python train.py --n_layer=13 --d_model=640 --d_mlp=2560 --activation="squared_relu" --parallel_block=false --schedule="wsd"
MLP neurons of a small language model. Each row is named by its layer, matrix (up: input weights) and neuron, and shows model dimensions 400-591. Each number is 500 + 25 x the weight over its row's rms, rounded and kept within 0 to 999. Numbers have three digits each.
After each neuron's rows, "fires on" lists the tokens most often at its 100 highest values on Wikipedia text that the model never trained on.

L4.up2557:529469458499500530465494513537488495485537523469506445525521497513490558518492452493468475531543490540512503497464485502482510513544522490506489487487493451486528484512519492537511545520504489481510539509478504528513468515504500488510527534496511468484507523540536529433522485508473501499503489445538545484497485519507501502525487485475522505489515466475490435542491505503483518519510467507516472570514516522468542480489494500537479501481555544546507440515521467521486551500535514479522482526505504503506504531550505527523482492508492530526492509544490503519500466520514466491
fires on: ",", " and", " /", " "

L4.up84:500472521496465495498504455495527517525502511504490521522486519447481512472532477520477453499520503519476526509514436475505494459508504522521459486517576509514515457492502494499519515508501488509433492495495484472507475502502497555447518518540523538464519546491499504489507497526502508552499498478525492464466519483507476509493518478488496500531488522536577487505493478496542507525501509489497449523497519516488486510499481506455502507474505486481465507507501539506519500515481496486514483512476506545501534490522502504486506496504484547558476486527470521528489523441475476476
fires on: " V", "P", " State", "v", " Hell", " Fl"

L4.up307:505515481497562549497521491481498521478540504502494499484531509522519520488490493511541495520496472529482457509492547502473482496487510498493512508513478465522462470493543475529477507546507508510456533491532512506456459493471487471504496508508500478530520466508533513497525482490532544490542466463484503515543528489481450526527482496536494519523514498468530509517490480495480543515499498466550506482512494456497470510461523471506497483492550470466495518497504499520521499473469505484515495504495454555490476466542514503460500494509518534484485502517475506561520507469523500487
fires on: " two", " a", "20", "21", "19", " United"

L4.up1888:514491515502472485537474467500495483504514488467536508536489472475491461491537528521471493514497485481475523483517476513486505496523514492479466514479506454541466484511524485548515492533463564487507470477520489502490452506474521456534499489502527487510482501528512549487472506487477475474505481503551540541518468506479510478498492486466514501506531449472529528505500489481470593493491517450485485509464564520517501536470504507491500477504503504508546492491534486524469477509462515488525482482469472514469463483499564526482497545469500512509502530484498479493506473544514495482
fires on: "c", " and", "ir", "p"

L4.up158:536518477561459502492515533521475502470516481516496497534525499497501532518488504486492496508504546542528522531520494533532537541514532493551514514501576488547479506461523482507469523545513480514484520510459513475468490511470518543498526510487465537525494479502528488524514481516493526539521482527495478535528479488525538521523540491479509522497555506499552525507479457508486538513481493523538492521508469513524478491526491543507480506521491480486496470513501520489459494528538515485502515476515512488493512530535492514488484487519479475474509484516505519506465499478482535500
fires on: " a", " part", " one", " married"

L4.up208:496489470510532546494536505534497477459525474517515530487530491462496501505498506524480479473549488513522522484509441497509513518527497488478494535502567509554497473474560507509488492525532517469493483483470497476465561488513556465491544501491531434498509501498489541514560511497505527551539491531498486491493431492513514497495466540503515492495528560495487436505472494480491528481514512486537468450463480479490506547469524480495518528505509531439474532456525503484469499525512489525510532498453478530510478492534487538524480510534507512505480560496535506553493454527518471503
fires on: " ", " |\n", " |", "|", "up"

L4.up1723:521467514486470484494496515493544480507482523510491482511447462520504490480517514512537510469537493561483479493543499525515510499550518491502474485494526504522513503504504530499468447519488489497464528526482524505487486562508555482531513497528534505477498520468501526504491487485529502471482507475482513519464491504454494488560495478523465501519504436474515505462508481498499498514514487496521532490491495518488476472491474498459486523530459458527516517487506492474522519493538529475534533463492500513487484509476493511499439518543451529530519508490512497484487510524480492509
fires on: "m", " such", "w", "k", "pl", "aw"

L4.up1810:488464544496497519478468498495487502446530465509505548517487476521544528473507516511473480478463516513491511494504486489523507517465494507493493497498491455488522505519485514468497474480494489499489487520553483483575491502567503480518540535501493536502511519518499516494494491528476489510510472487532483492456506492521468510512513494489466568505541508491512528521518475528476512492518496556556454501504515517472468492460502471472485497510501504517507500486467537448465493489480553438495526470482526528512534490499523438466452506471505506460512553488481498518518523527466496495
fires on: "ed", "ud", "er", " g", "od", "ers"

L4.up2203:525507521509523497463485521502499500508549478496503562508491489479504492461504479514507518531506513487512528497505549541494481491501497431487482508518533458520510462501480535453490490521465480539510457506529499519511493528462528531516519534537483486488516528492494437537483496496513471493471495545449513462501514477507489498514511488459451479473545526534504473522534478477503458503493479479503491518480509517522522490538550495526514518484497534492492491446479509479476495507512554490504539474478498508504545517456562461498512527494522469504457486475518467508519511504489509543
fires on: "20"

L4.up630:445533553523501549530456515482510491499477508485461500540502479485496497465508470508484500498509497456524517526516500547482523496467508505545496492521498501477521496551496523477504506480510508545461481481543541472473513499530516467484512494490509478481530482522521503488499486523491530508515521517510481506512483489458528505468503482510522512460516477460531495508529482497491509501540442490569467473511529521491488544512512504472457527473508483508490523515499555530532479468496486502536480501435500509460534519504521518432493543513526521528504472467488461476499474474489490514
fires on: "|", " Green", " Republican", " trib", " Wolf"

L4.up1846:514528493489538545531451549478499486454484512522493489473485488520515520468488500501459494477518532520485506546523510517475490477552505499503509496499536480515486450494496488477491517496498457543477457503521487492493464486473490459515551509522473519478528500554489493492534494436519505474535498493469530514497521494497503528475497481507511534497509511510477468518489489484493500510470466501482550541494478494467486525518516487484504519495508516487491480474483532527494533496510533489457471504506486494507524513457488481472523493554588467487481487502500486509555425574512543511
fires on: "ol", "al", " col", " ac", " Col", " Val"

L4.up2509:541534476515478485538513486508467487471487490485531548508495512527506516472464458517510534516482491481490549529549467454469479485512538497505454458514526459560497476525532497479518480549513487489457452487477533537496486510522499471465505504538517479533518530516524505470495510510484510511528533438527486502507478481534511481445460513535509480497468543450500530508560556519508532489498466498536496522489483519512539472487506534455545485496528541507488518464462487474476511491506516450489497518451517573511497470514516522469481522499548492495527479475520540540500467487505545497
fires on: "o", " b", "to", "co", "lo", "za"

L4.up1:477515517494522511491503533541421512422488460511536469515477444491522490484468482518520481466526508509526516494489524485480508534520484511544496486498545488534487510489510474489495508552553489530523517509528525506467477484513482465491554542474505465508554486498510499492506490477494493503504489507496481540485467445507512578501490488552502505502549533514441511502494503503496495470484509514520518465567466478542530501498506550466500513511509481500497473509522519500502501521462470491498474483523539493484499503498475564498472519528498463484522495508542479515516459526506552506
fires on: "0", "4", "5", "1", "2"

L4.up933:495541508514487510519471532497488491509523487522520475476531524528516510499483440508514524536462504494488461518521527519524486474492464475522516456455518504502490487515534523472502533512540498512470492470459569519521448553514515454540521439510499526516495524551496498492540494484505465509505481511491508537508496441430531509498509513501448519501514490478499461535480461507477518538494468507519549527499523485493468520475525484490509499512514487512513490501544512508579490516490467503537534455499453484490523467508530497502460525460481539533517525493521492521496447504497481501
fires on: " |", "-", " Hill"

L4.up390:488517500522475447512479544474505500509521440494546526491512506514494532496510486504490489515472477539518505514499533495521486468487519523509505512456490522503493508479536485490466462523523496569498471536482488507520543507472538519500509508507435466488507541466461503516498492498479491504508494465521496501473488493466483515488544464495516492480503485479495504496513505512524507502487511501568467523473514442540476534511484482483505548439477472504484467536502542517468481514465500500486512523472531527502519499505535510496485518542494466528484518508499524537501446465479449514
fires on: "in", " Min", " min", "k", " Ok"

L4.up109:496469524523467523477429497529568476499495484508511518507494495511509503506524515496514476466495513496507503525480496507516458458523534466501470424451531492536491480574547532493500535476453499491522481476458532483545471524485507474515584463526445464500494506553480506488503537536502446510491512481496520510487509472473502524521461485517445493485526474485474496488519523486486506510500458472511529528502521505494528500517473473483485530498493525471513463506541513544540472486516531502546490468505518477482467487501561482517476498504494523539521533495558538474474507499522517491
fires on: " |"

L4.up1208:479485494543493511480522524496495489519494458503494487546521476450521544466524503484533496472489548481539503485468511494534479522524494521532509442487470510492456474529496513538484503498514444519499451516538489489493521474503525453495527526493541464500526527502521477505511489491492512511476525502520530492501526473492539496490462523474521502484504473491503496500482491526497508511510516519528466517539510507489483539496486454457486522471483522514536531491479504515488498518485551487541536530491503487519500518482543473422492477540576495539506484498498542495544518508514494457
fires on: "in", "m", "b", "ad", "h", "r"

L4.up1417:518463550491478524525481504495484499491465529487522502500511493527486479453474476532486478537494544481524529526558528541504519496474515526524494555432517482515513481469520520473458477512482471527495489460504490496472490513536505521563461484542505539443496502544483486517472505468508481531523509499471451539474505529505530499534507458507487519491524497532506513500482516491495469482453499529497496513522521500520498493525533443494495562482481509477497492487540517487463502515514510462512480481506496524513503515470485464471474543493505488493481515543551488549530487505485507523
fires on: "al", "el", "ol", " as", " it", " Mal"

L4.up1872:517487563511429470494505501472494486480536466534537503521523476468511504484513532555525481464490493464537496487547509492453517515514505515495525498454502477546522493485494506537512507484501532516495488488466524476488495498489517502468521519501513511520502467513530491548497465489481502475503494476450510483467467491473490503510510538496496453521491526497500501498541525490506544480533491532492556476491538437491485517469494520539543513510507530505525464548474504513474473510513501523475522518539509499474469504458549513510493498521502480478475517505568472498515507475471480471
fires on: "ate", "t", "able", "ine", " pre", "en"

L4.up582:518497530485465533484505550489509516506533477523491516531479481491480511529492535478511478514525517500555510505504461489467509498474521516510470467495484506517471497516500478486484522498504448504532477478501538501554477471486533438520518507506497509458515498504472471499534554533539519478452480539512510505482456478476496497475550513514503508527540469508520502517549509507478472494522472473482511536468528457533518511516502495514457559462505452472527510537543504474490522570535505490497503459516527475475495516508476513522499527509475488478481468492547526492520442524505522494
fires on: " (", " |\n", " |"

L4.up143:484508525504491451503505495502515469486554546477531495508484503534505522497506502467492485532464512480462523546503479530501466531499489514507517444502474491503521508507561493520467513494458493480448436496528517480521469523530487545472526486559524515502459514487476485482513522450504486496483478487482520499493490472472492523491490530542491482513466493496504485514537524530463523533444525527498467480494545522509481511518484531485471510544515534551499492526467496476504465542509478450528480509509525491510491497459544527505492523493510513518518511492531510469502518470520523526
fires on: " d", " m", " games", " League", " species", " statistics"

L4.up2119:471489497533510491474453510474503509465479490556505489545538491496496494482483495481489464488485529500492516505520524502483453495465519477531452510489480497536475501510474440476478533500481503493530500470487488523493445529514508497510482526552474523492518502508495499467526500518518516530518531518511526452472511522486480493476476509464470529474524535506480480517494466499457469498473494536460522503474523518450506501559498497517493529505494553486497460478485488550501483509522537491515522471512521506491533506491482483441531496527475488465499504526515477477472488492488539490
fires on: " by", ":", "\n", " rat", "\n\n"

L4.up2175:503504524526519483503492497498466470476489495527460504515472507518499475447522520559530440510503521464485532473509473489476500475475498477466485489443507513528490484553522489511518523469474530489514466509536483520492461531499515471538518477537512442494506483494521508509470470500506519524518482452490484445461460499485518460466514542533425520488510486475516492517519494495527499515491524529564563519527533476503488510523522460487496491490530489526528454486538495428494476489487536470525441478512454515511485493473550477489492555478503496536535451544521495515477518514467522486
fires on: " the", " of", " other", " most"

L4.up343:483501524483498503486479520528488459544530484521484456494472477510464488513503488490520472466536477499496483505497526539477476488509478497494463518486483515532492480479505518507470505538501508525471493514491492466505511509546512484559480537508518495526500527546455483513505529496553526502524512486528486536470448481508487517491484527475507502508506554494515530497466492488513517441479515476499551481484511463489513502449487546457478544505501518497497517486485483483494516472530467493506550518461545527454532515504503516478478493488553479502496522545516539501483474470498485523
fires on: " |", " in", ")", ";", " |\n"

L4.up1550:490506539495543489537492517509493483454527479479473504525529482525507530513455502514496522483506547491533525488513468496471500529465492486494472475464473516518486481475487495505487489527498474519498464520468519455512475505565498463547488564490506501471497488541492496505525503488495507554503477489515513522504511489473515471502468502521467516523574490508554454485457472538507516476482481461511466490473549486503495469455528491477494504521530497562512536524491488520475485494512465450534557473514497539518521505506513501488520495498514505504450502475476536489510529484457506499
fires on: "O", "ö", " He", "ro", "ø", " built"

L4.up2332:524518493521479503439512512483529481469499487499494490501532493519492546479496450512457514506522484514468497472484519563502525507521517507483491529490493504464515471458495489456475539484516469551487491477491516526523511485518504516570507509508541498457510497483471485520494525537505501524474498465498500471516509508538499512522481487476498529516489512507563451493468490499463497475465457486497428518518518478522540495521498533522475524475509553474461511491488532491533495537541479467494504500481542524490523499493507513466520494541495498458465522516508509527544448446499491496
fires on: "C", "born", " +", "s"

L4.up1643:545463507475491496543479467461475498503491526481499519543484522496486536495500538474524449487523453506528517470492501463481468505496521540459512486482504443518546471539497500547544512505487498545514516472498487554506463507515516486508594540522467492500508523484482518476494446481505470446531512498496503493484543493528465528503473506504455508480520477530523494475506468477497494514467546524507481515468495456474517453489509484468535490507486447490496471500488538532574502487503543478539485461517491521501533518489525501489491518528532494500508510494504481535497522521519473490
fires on: " l", " to", " after", " during", " gl"

L4.up458:470510487486534531473517512480529451512526469477502488470529462492532498453516531504510456483530478505500505476497529500472503481516478505524460482458425518509484497520511531569505522490517530517542522444480513518497481486484513476491466528508525452491514466482509503520483500492518474484485501476501486480470487515472498484511496469484476427484524498468484506511469507478496479495513489449468513473494522508485536490489528475497495515489520531512500484512475504509471481482513519527502534509483501490462481466455506503478470486528524502513530488478525498504533546505497484498
fires on: "al", "ate", "ent", "ous", "able", "ive"

L4.up1555:501508509487494485503457501484507529526504523534510436551469517462508497497508490503500521496550492479532523504483485492483512537500551512493500500486483476540452455515537502486477527583534526528512445522465501514483514524541552513524546515559478556527488473515519524523525519516509517499486484517478558527527480452500502528508515522506498476478475504491487488499584482460516542456484507448518503526459504490529507503491474516447463511497501494508490531541469466497524502521549477517538517471488492485507486463501483504497495540513504494500450508506485515531508475471502474518
fires on: ".", " |", "86", "85", "87"

L4.up21:488462495525531503469480516477500513480510509526505434565504514456504538503526493468474500452465539465511487501513502499506543516473524476535466511498494517504447507559485434475440538470553504534508456510487488516501518478483509500526459490495465518494490485563494516439541536488516535494501539500510479500501466486444520502507501483502527496464470523502487473516492498508444506465517522515512448460504508465502508537479529546471511529551518505478478494490451485550503512509535498505514484493530448528481477478546491494483522511493511523514508490506489512532464472537507521521
fires on: "in", "0", "ic", "ings", "00", "ing"

L4.up386:503535472516507501471459515497470509510448479465475434525520537475512507469485508537483504495523526477558508484500493444499522484517478530506488485505543524519502453508483525479521508478510495530501449509542564477544527493529472456522571491516499499484513513546470483485471529503480511528508505482491524485494479476432476544498486488502556526507495524450493499492528516514472505454525499538479480494512504486493494494498472480511476511467488527521506470470504531523510497486504523521520529512482510502510521486469535480529511512491524509520519529496495526471523465500466506517
fires on: "h", "e", "a"

L4.up523:499531464507461482526460499529445502509482508523499504495465533505543513521488449501465518545498463519479507494454514507477495505479533502488510521520519459494501493461539489535513537536477472490462500496500534524466449494501474520501498503513487503479521503495511517483521512512540481483471485493486505473510501446480485510561465548491457491508494514527516473497534524471520519527484493499504508480486507492520492573494427502511525553477517469493479510516511514518534438518474506513507509507500490510495476481514475535491521498474502502501516506522491493526520494497498498501
fires on: "20", "93", "22"

L4.up1010:478480510489493504509525530520529461506442489476493468506521471495500547495494477463491473501526477487540510501494528476502510462510547478498514510507464498503510526496471525497513493524488500500479485498521520462520479498517482495508509486533499461492499472453485537474524565519552521481479529461477475499499469515484483510492479449493487463505529456469544502478484568505493554493524494469508495497503529480484481465488468514490521527490484585536493503465468487520488495530480494493491504520457468498466506501461545533504520495501511536541449478491520510481480514534496494503
fires on: " v", " |", " against", " station", " team"

L4.up1355:517522495517464472499491514518483457466487482503486467490490474494521547447473462505450506466532482479482481496447560506497507498495524532513493510501530517499526478519537511510475487494503474531492502506489496491529496486510487553555486525525498497498462527489482490499525475496477499479444516512492456437493508538508493490498496465472496497488483550562513500495485499507487491480533496495546486495499566467526482492526506469520504527476480526497491483484507512507446512507491510498489501538454557503473553512464502490498491494504479516536514494489514527510513503531489499490
fires on: "0", "1", "2", " or", "ot", "on"

L4.up649:480523498462532522540479510508493482498492490545494456512493485486525535487516499494510525501493512533523527464564466494482513510546496484497462492458473521496529532529535483509521478498522506505552411488511541491468501491512528439465522507519467513507516465520487524485501515511533496462493533519491500543468493467479511474518521533535497516493562491476503524484565462506478503545494438502506490489445493510501498500534544528472481514516494508488502486446536537521486534533499491512516518510532531528477448519521500529500488533486534519523518477466535507459510528527491517480
fires on: " that", "–", " as", " (", " ", " ."

L4.up1438:485485493518455542501455499512509525501513489518537493516485508486493485496496504469510493516516499492524504513512496482499526512490494518512459460460494522543489498482509507512521516478552504506525523511513526532525467487502500534514529507520489476524474520556460516504498509518499535501528492519518493528516505428500489512501508500506498479438526502481504486518518521467455475498541480538486491503512527521557519485495521539497491480471517476494504506494498477481499502538528468526513457497431482487488523511529503495487528554486474466478542486500489465494511501529469499497
fires on: "ant", " Sm", "ost", "od", " sw"

L4.up404:490471539511524526464512504491501529500464496480551458514491452481520515456520492489515482473492520469510493466535510551501502482503496499519517484489523496492471514520497512489514523468486569491495515487513469516523477488499500476551476537530504475531476515515512475494512546505506488511449527542485499476471502537526429541528514532475531493508496510475516523479513516477438472510513494543480460490505510489508474533512548472506463504558480516523535496526545485488483488526498508514483507535490500526480508459485511452497496495491513519495506536527532539504479503540487476486
fires on: "st", "al", "th", "ed", "od", "d"

L4.up1886:518519498520508485471493506540464489525499515506497485501564450524511498533502550522499451513496496565522494478475460475471508494510494471529504514479453502503460501508522532491512516534512446501494525488518527519483502520479518506529513508450478504494483467482512526511523481522543500441498500484470551484486457489504469486510451467595479521523515480483512468485524527479494511529469478495500489472516494536465490488463512494532507532489491539503491491533543522502551523463492477492543495512494463524502445507517494541495492468511477478499540498528456486525532514470498461481
fires on: "er", "ber", "le", "ian", "it", "\""

L4.up1797:413512502516487522527466568489499531494495504497528459506502524508462512512474499479507502489509484529541521483526492482478511478500492486492485488480528545503486512531526431468518504549518464546455485496507521498512504515521539492482523445506514456499530524518437499523534490503508483538514497512504481511496487509515492470480553513483504551546521502506483455488498483494494473520476494476529508492468493495483519520491492493497502501477546514478520520488487515498517520533522495496516502467449489533459555532517463471532473519512493528542504483533479549543498459481492453480
fires on: " (", " ×", "===", " ex"

L4.up1688:486530497548509511529481498502454483504508450548514506483483487480509507496500465501541523553532530496508491537514490531444477506519504515535507480487517485553489490562491518493503496483453492516480483486484552490528475521543495476523533547488494492475541510457471469432515511462509473504496486508544493520502472467536492552491452531479480504503517465459515520514478519495501516514486497526499473512534512457503514491491510515471494470519489508497519491539484503487514498483478551490486479502471535502518516461521509520468510492538500484548511484507481475486531464527499512490
fires on: " t", " inter", " tr", " bl", " pl", " all"

L4.up1567:517473529527498520471515476506492474473466508532520465522461488488530538482483488529510538529478489481484513507499492470525481530510504486498494510497507462513499518491529486517472499486500491475485493476554493540541498511514495451511504468523510511536480537509520540482514502482507519491479506481492481477537520470503475511534524473514516505479503457496527494530522459505499490468465467543499514444460567506517535525461491486527517521527454505538457512499476508489461485500516529530486512466497464513543506513493528487487460523511490508524512553514544485508532501473480541507
fires on: "on", "ed", "ad", "ins"

L4.up1509:507467479491504453510505507529487461460545500547515476510523519522481537523523487538460493502530460527496475506526540460514469508510534497488491492515515465529513517493487514501459494504540513527463488502492492448534495499508510507495544500503485468491488531498489539476533510529483502531501512524535493470538479476523497536533506466496526481512513511466497452494519524499487503513482465532499449528475521464516523515440503550490481533503517499525474446505504483447446487497514517510491481537503564509496483513489480500507512477480505484518511472530504485514462463519482524480
fires on: ",", "a", " as", " II", " ", " was"

L4.up2379:465523496538519544535506497532549440443521504469479494480509496479506574464515497495453434509586483465499478494531543493471493484509502500511458494489483472505469530547498491491548474485470531493508485501520517527491516492481504520529483558539510521559528498497477510491539541499529531490425499527502490484461458513483502485518494480471490481438554555528540507502511507498509485465513508477513506486481521477518493538530484552515470499517526523477500484514498490479477496493533520496459490499459475517475477479495527475497511501482525536485541464497490513491533477480508498461
fires on: "x", "ot", "t", "os", " or"

L4.up1325:479520530503467490484512522503478545483500489503464472529510481551474502509483496513484487517456547528498514541538483498537513558501542534490513519523517568528511518505529567490479489487498489492471526494511516509473417509506517496549507506515464541474510504467495517494533499492479524507453495471493498519511521438476488540525520431516482474501513438483512467529465492476504503481446494527476493500511517480475501498512465469514491517450504511498503487492454500492492438476517509501502519521506495499495504483532479497491495485495486490546467508494509473502511506457495491508
fires on: " A", " B", " X"

L4.up382:514493518477517531498513519494463518517480501480511498480488519483522499480547526515488518473560489480534603454514517480515479467520497490492506542508487538497527459522511520533471484517480534539493466522561509475539510498574510457544537506525501545490500498519455499530503535483531497467534505509513474466551459496470459483499493484494517467500489487506516485492481526490486466490531490487497506471452481522526500505491488457479507537478522508524502502538495480503487455522500524494518484530439507544462502509491516502539481515508529512540503515486484528501509462522418480499
fires on: " Sh", " sh", "h", "th", "esh"

L4.up344:496540477521496496532483509529506528519499512520478440540509487507510513511480501477464474547504519550492453490511513481519485495511487501471520488450553475506475510497539507510489501505539497533476522483502485506486477503516501524520530512469489520460513522481461525490541489491504498478506471446537539519459532505502475542546506480468482504509488494520546476490515506473513473529465491504449496541520505529426460515509503493528455469519569502512483502513483520519527498527540471486510476513521459527521519494529484467492510513523501527513496473480495501492474496517512497519
fires on: "19", "C", " B", "S", "18"

L4.up1707:502544535492455526510479494486466506521467513493516516477526481471462499467533513523504478561480503513464531436501457464529473515508538483535501499469549494516500487498512490478530479550544508520462490520549534463532447487505486485493502462499513493497532513487492530450462506515504478527486506453490501489462537488460477473512494476477488538558545491482474479482511491506476494510500497559506519519480497539484457502530509493469510520468537506528506485468519505509517511483486557454483522501515455502536478489479533513467460506561476493496498477502523517543488537491480494517
fires on: "00", "10", "fl", "l", " Fl"

L4.up901:503500549510490537502490543466496518514503513542511515471476471509531487525471481500483518490502494499500505540506513469521481514452492491492485505451528483493516492486548511495482484482514460492509470505537506508485527506528534449542508485499492489527483524515528531519510562532530520476500518506511506485522471458432504510527503500499485489472512502498520483489493495520502501522512494460569514481518555517456464539512499449446500530472537470505487518525528516505527496496453488493496503493501477526472488506512513488497511508471496492545495511526506555513482481477458520474
fires on: " |\n", "-", " football", "\n"

L4.up820:491518554520498454466463566538511495497514533465502500519494499481493499499477500477482510506505481467515503504508531567467523506529502475462502513532535493462515490556511524450534552494519494548478492504531528466533498469519500458472535480549491528476484507564518471533499490509508455531490514519490484524507480477462482508514471493473450498509520514455483504549466495564516498499516528487518466501521537500494508534490468484499474507528493509503467505508497488501505452474518483492488522546501461504510571476515487483491504524474492538484545480473509510521497505526482470512
fires on: ",", "th", "-", " |", " City", " Championships"

L4.up1766:519521546504498497501504581486500481498496494520514502509500484503513491495474480518519482516510528466514527553502511509458481477460491497537523508508507494494511464485544508482524498506535486504492481461492524483478488487485525473508490490490469490511535546533515510498494513442502503505549498506488524479453512516468517466498489491505491460482501499500451452499529527471474492511495497505532484481465545528484486528495476476504497493500506526462486479528462501495499483463522490507498480465457478468425471509494547477501435526488496535550504486510447464499522472483440492504
fires on: "|", " in", " ", " In", " ar", " Republican"

L4.up1048:510452518517477542486511507504509516466473513504496454516515485493499509517499514500518474476495522510489513521502508528530447507523494513510540480458521512541502439541477499468507527502505501503509445523531509486501545475454545494552495513517539518489528471564462488519538512541508509468514521461531520476470520522523500530505469454486495469495475524471498523516500530510453495460473464529518503479498528509495512508503484456500503507504510565532532509458478511557518499508547514502523472483466510480519495495504544478479502497549522483502509462544509496519491500500485527469
fires on: " of", ":", " by", " such"

L4.up1382:473482512506517471522483505509486504438519517497509486505537486497517567539468483556508483491512487500492526515508497466516488559518525524490482481497538533489486510531480487479479487525528500491524508511504533536510500505451524496515495483473501466511511485464498495493565460482482539526536472500503523517464483491503473522462463520510521518453480514521561506497469521457481507510502508503541539456494481539549475528484508512527497510537521513502501519474517522500509488517492523505527449529498525494491466465537489502522483516503511501499508503472495502580513496489530534531
fires on: " ", "0", "5", "1", "6"

L4.up1541:513507484512513464520484545507530500520501530472499440508472488496484485517454488521444507484489542529486485526508478498491501501462521461486500487509527522499513476485515497527477461495507495520525524487508498489556501518518515567482466489478458490481490512512477590476510539494481472487461492487515520501503504462514533524525496475446487489525491491452505517522480494565486496474463503516511497520494473428513503541449512521521512532539510558518467514537504531511479491487492485512495470485507473497528544512502463485515482505498483520531521490523472510501467482499464476499
fires on: ",", " in", " ", " Ch", " of"

L4.up150:514447516500451523489482534494460535474497508448493500508477444521535534487484471473512502501487510477479478482525519483488496539467526523527508497504547495520504511488553489515509507522498543517520491521547527514565501524503504469488486513526498516510538511481539488545516520491503497502475501495485488479496497500486546474513498483468496484460515506475515464469494488469492542480452488567520435515508519481461520534518468518486458513507499483565466480516475497494481511549541543524495489524508542502485473486492535501507476496510502499518475471468465464472505435516488500504
fires on: " position", " role", " office", " appearance", " career", " running"

L4.up919:498458508477471544445486541521503545510486458511506509466500480505509493491489478524504530514486494522523506478506488474490502490453501500483487503492470514498468441500486455485474497487508495535545482482488524509529465511476545506527532539458504493529471519509517492485519494496534526478459500498500493509536502497509507495456518493527492477466547495521524495463510525506497567517503537484532524462496523472486526530484539482527533489530494509485497499548521510473459469508517523496494481477474502508466499522515507523522446519486482515478494535502526503476463429538502537479
fires on: " |\n", "ith", "and", "ing", "ah", " assistant"

L4.up1217:504495494506484495534484501473479521471501474459509525545488483472545520512515451571447473481479508486499543523525489506509460521494539512531509466487554516556451475550497490533518486498490506513518482526521553450523453467498491459499519457486499466493501511463531514445543486499519517468533484487518519482473524523499514539492497499439508538450497487539508479480501503507491503491521507494499485525483513519484453465468499529514509472462461479546497508532499511536580505500504497443509482498508515495522535466476515481514519494482482503507523499469510501499494450477492478479
fires on: " /", "x", " There", " there", "s"

L4.up673:510504528508515493501497502507451514508474465492475444509476475484486494447518487538489488512541510496553527546505523505460485526539513491488469457495489526491467468472523503523471531543495533498468516460517509488474512506543526481500463545500518477484478500501471481476514495483443531488463499499515498509492520480476491485559472516490491500524500515491525492498485516469521478481477492454533518509528496451514517451461500528496453526485504481509519494520518522511502521475459475514506419471434536483441541480557515530504479527498508475484474530495494523503541545489479498482
fires on: " and", " She", " which", " that", "–"

L4.up2505:506511524520493543486502517490479542503509491502474407501479489465528512494505498523514510484449507500522526498471556501436513478539499493454479514464473508470470448525563512498506504510510525523500496490535531492470504553502479519487484522539458533518509490502508476444529488546488524489496464462486484512477522479468514488515507519539513488504494555442529514521519463543483504539534492487466450435462482513479483475502479539476507499479524469526450485509523504459512476478455488513491503498499471507498487504448482527480480535546418533457522513501527552488527513511477487547
fires on: " that", " which", " who", " Summer", " That"

L4.up1109:487457520510482538469489533494480483484487479485493491496504488507489500505529460521537507480494489517478489478513472474521502542555500524490489527478485443555534501486516486496507485504468538513476480507520560482497485481456529474457453556496511514540522498519499509506531526471476567505478484496501474522512468545458507466551491460510501455502516534499531533471479472492506527518468533476539452502506515474494536517495500523484531520482536485541486498533522490489521475488493505502468543494505486511472487531504523529528481520505534526523468508488509521520506452494510528550
fires on: "ens", "ch", "ush", " of", "st", "est"